config.yaml
num_hidden_layers: 16
positions: "rope"
rope_fraction: 1.0
attn_scale: 0.177
parallel_block: false
init_std_o: 0.0263
init_std_up: 0.0263
optimizer: "adamw"
final_lr_fraction: 0.1
MLP neurons of a small language model. Each row is named by its layer, matrix (gate and up: input weights; down: output weights) and neuron, and shows model dimensions 64-159. Each number is 500 + 50 x the weight over its row's rms, rounded and kept within 0 to 999. Numbers have three digits each. A neuron's up and down rows have the sign that makes its largest values positive.
After each neuron's rows, "fires in" lists the words (lower case) most often at its 100 highest values on Wikipedia text that the model never trained on; "fires after" lists the tokens most often just before its 100 highest values on Wikipedia text that the model never trained on. A number after a token or word is its count.

L3.gate234:531420573607554462429509470376598599515449520485450605621515491414472510456482545454548539539565501471499466470486573456547507429473401548447431441550509575482483485492419484554428522487477481493395453500436550467493447608481465511491565467524513494439558488513562543528505524460476382434
L3.up234:537459451518481550544550564452490514536465475483466572580546521602531548497533520591469538545576492484447431506568460499495528467472527541445494564644585528492400458439414542518476460454440439474424457513500479575440452562520522365425476496457452442474545469554442523524598527537531512472
L3.down234:539521441536478513566529534459491421591387520520488486489455455553503476493562441459535433496504463551507493578630470467438535454547529479555486494487480490484551473493612470509510504399557552597535492475491530487555497513524500411537496416540511612371603582522405470433452542541483389405
fires in: "1978" 20, "1973" 10, "1976" 8, "1970" 7, "1972" 7, "1979" 6
fires after: " " 71, " (" 17, "–" 10

L7.gate549:425444640509438458462522447433495460532521505444543504655473538460511449550445452528431573507563546425422547516527484438479532511511555489533442463536481470527493477469550585518516477578509451643507467550508575516470522478519567503547464471589522466492386470506509569526459498545545471481
L7.up549:530474475452460490467540565540434533574484560487513484536526432501480445533465497437433596542497509469516437486424551562570437495500387446410499494492607502426513580460614540549473533467439533487495482511441508422455568493541481458521549569451478526462493490503448464512563553503447544550
L7.down549:488412494550493512418505481418505490493562506480497519581608529456605473512435472513468538490399539490460546462543450428544501469531425499528480426538431471606519477475430434564482528463485446526501458600469550495432535482524421495486469516518476611502437537453477576445486552539456535492
fires in: "new" 34, "ryan" 6, "dancing" 5, "tan" 5
fires after: "," 17, " M" 12, "y" 9, " T" 9, " in" 8, " D" 7

L3.gate43:431482553493590571443438608509457483537421512535502511578576477448435457468449510528458507554494565532486510448530444529498448532490555512489476542548496463467487598527471510519424489345492456408508560486526510513559514483437541487522445481450530523499540562486490460469529523474500489513
L3.up43:471599503511469504434520489531527518535550535466478497540517563430539461468561558498472465521566505508399509424504496455502569444530533458426434475491620441460532537596526539603530440484518465455447462469577546547542506398442520414443429541467487430532507519504513611467447509499508522506
L3.down43:412435505494524554527441476526458481498513475450491495467577444490517511464440502586422551491472486509467524536516472428539517542472419463478465536482530524547419499517568432454509469359450482456572474505517547619536509379557527448484514503492582474580529392515447498551414583565552416505
fires in: "2018" 12, "2012" 11, "2015" 11, "2016" 10, "history" 9, "2011" 8
fires after: " " 70, "==" 8, " (" 7, "C" 4, "–" 4

L9.gate810:479507555540555542458567492480531477491528554464447458487433437605437460496481424455478484504495534379465532539480496443492435431419534511479491478577537565448546523567493526530630547609499515486488550547504453560564460510516434422497504565404606463575552479532459453492532557585520567485
L9.up810:462501547461479504441559450482479568479479534543500488458538393514509435459493454464456541452490506524454488538500542564405514502535511565413454498533536445558448493535454471533494554505437433457545514549509451483539459501552514520537461620522658439578505433551489546542454554511463522568
L9.down810:540431541510515502431502473505446500453530535543450518482536530487482476462498440450554523458492398492520444459434527434562487520515491498508513526519507461497536439490493490424471478493452446415559540576500433501443448562455497508579486531481533418477486476420465481491425495503588528521
fires in: "he" 45, "she" 30, "her" 17
fires after: "," 34, " where" 14, " that" 8, "." 5, " when" 4

L7.gate606:458540447410464498537588536496491485492455468521555513563491505532553597436527440444496458531509481505459532519482481465461437579487451488545508349548572602398509537466464478604505516468576560540532508553426486402524532607526484382560477531578582526531500456505512475416504485559484501479
L7.up606:465427629495526514566527427514526532615447446449375523389533480357462572473542496460541480586542501601492525503456518501559444466498463462486540535481493566535524412465492489442549515477497544538498530419522523467510449469390481575593492501467388493524551496493570495473468508469500481466
L7.down606:457559415397497451462621467547463549527479501506532550476498498503526478484506543500541569551617522524416555455515531489542509496497446487464556522550515466457505406455575476486535463528599575429557474455466540537493464461510428512474501506518571507564553523456598457505502591505435537611
fires in: "0" 27, "see" 9, "terminus" 7, "term" 5, "total" 4, "lotus" 4
fires after: " " 29, " L" 7, "==" 6, " S" 5, "-" 5

L7.gate68:429453506549511440410493453411515476506515396585478503587479523531489502534511438509502444488499541482497466449486486513572632438481519480475544521488475450572538455511509529436600482622510410461517416553594496482504442513540447450554436499510494555459370498351398464505561547506525433498
L7.up68:413415585465504546444534505511511489481527550515475468543565474531450461525559451528462453547585511428492498512435538509489469533456512478475430478595383526486474421450502607545591464563568442501479517550573480551578496438436421499540498503423484501505475417526448580444479538419521410399
L7.down68:410400504535423453543515414537506502483511434434427478533490425421516508560532431455500451544529491468436545432492572473539531510479497463467530602399543526543467484537522452410490497587513460507501482553508507497604438510474481550493452520539465476536426528415442519537477494569551461535
fires in: "the" 86
fires after: "." 75, " (" 5

L5.gate641:564433502520429516384495472602535554505442503563511450472517529498605411408495552483496455507453525481477449402562546555536470569548438546548458445508551506573536507521429510452507552445507449516481433428604590555525487480484502519573494519492520513598497550515485548484453497475458430403
L5.up641:501494492494501456409454484505546574547376538481481444520529489487605443422499542505474482466578516510418435364502457554505484582488567595524445572526546506531434492532435561522511549533496467561469514447499572553510518457590507543517485557501501498553448562530497572554395496467502441401
L5.down641:462456525442446521481537523516481531567444590486383428542437503420503446491486460479537547465546509456447484468504534487542564502477487554468516516414497501538553511489456595453459510509519544515505479446501482412484478569515478469593511564508478475496482583455494521479525523482549474491
fires in: "his" 27, "her" 13, "our" 6, "your" 6, "its" 5, "oil" 4
fires after: "." 18, "H" 11, "ig" 9, " o" 8, " and" 7, " h" 7

L5.gate524:488562571516474518598529494439518494503640539534463529485441501387521496495455465421510450506516428379466576420495457508521488556509499586481518473556521504444473528470471449515564590540501536539549499557553492503446446567493553515468488604484547487485474530499532464533559516511470582498
L5.up524:519489526590594514530531477516540567438509522542479487439495492447589630453425597508500358476559463463456480422542507537526365461544444504471529468590562441396489543513364531491572460547471564507446533482593515523481548533464431576518520543490507433484532442499572420498474557509515528555
L5.down524:453547560519551544484527533557544524492576515466472421418532457599489599465533438433509584537418460473534539549570567512490568498468471467564450496519439473527468510456480497592451540467479516498471529505374444554510509523521540526492545453497591414609502450544564546425605492522486597537
fires in: "she" 20, "he" 14, "you" 6, "get" 6, "golf" 4, "since" 4
fires after: "," 31, " g" 13, " G" 7, " y" 6, " te" 5

L7.gate724:462467425532501537477510531487518561456515444484461437560485399523474482530420532500549540598524524574545473536485544435550528491506505521484489525477588527526432446486532564519555409550599568517469500573480509511491519519516459453466459521502595466534468589456475610543465519510363453444
L7.up724:457457535382438547512553585476461447576492450462524513513446466527602411435492467461497515468491463518521531558518466465491476495445558404501419494521451532463561493524591533464507462518558465530509528462473508480496607512517528526539494451524532508530452516498583552439488506541415462595
L7.down724:511490564560474463482530582500512556493447440515489455557498519499512535507488527470494468441536476547470485576511528517543547480447583470513419518543517495550442464586553558491464484443493462444519539546474420502519470505524387485500389476559531457633490516469558466599469438508504499497
fires in: "same" 24, "such" 13, "this" 10, "prior" 8, "following" 8
fires after: " the" 33, " pri" 7, " sim" 5, "," 5, " in" 5, " a" 5

L7.gate518:540444414509584461477558561384520529594477567489453467506476426432510532564448520459504555549589520503460599622435491462628436504464538515526505457608542524478458538507576542466527474530477540507556475597469558516567493503560405499527542471453430601499511498484435555560465553438400450455
L7.up518:545594456553620515566640500378459473576493514469524501460515514520451518606438526549438474509482489480583467542467461462481524452466574557494524488539493574530456443499510527505456564457525638548491407509490580463562525534513530456540508446400531539467447476490403482533472566472476483493
L7.down518:545495453534488550494528529473462473636451499490436580485498531489485579496471520387482516514551442620561565501483455463585512538553558501496465502539559531481495550505485496473529506495500469516571485453490528487415489537557438459505542528507519570497472483450461498519472518458449506535
fires in: "new" 58, "royal" 13
fires after: "," 21, "N" 13, " the" 12, " in" 8, " |" 5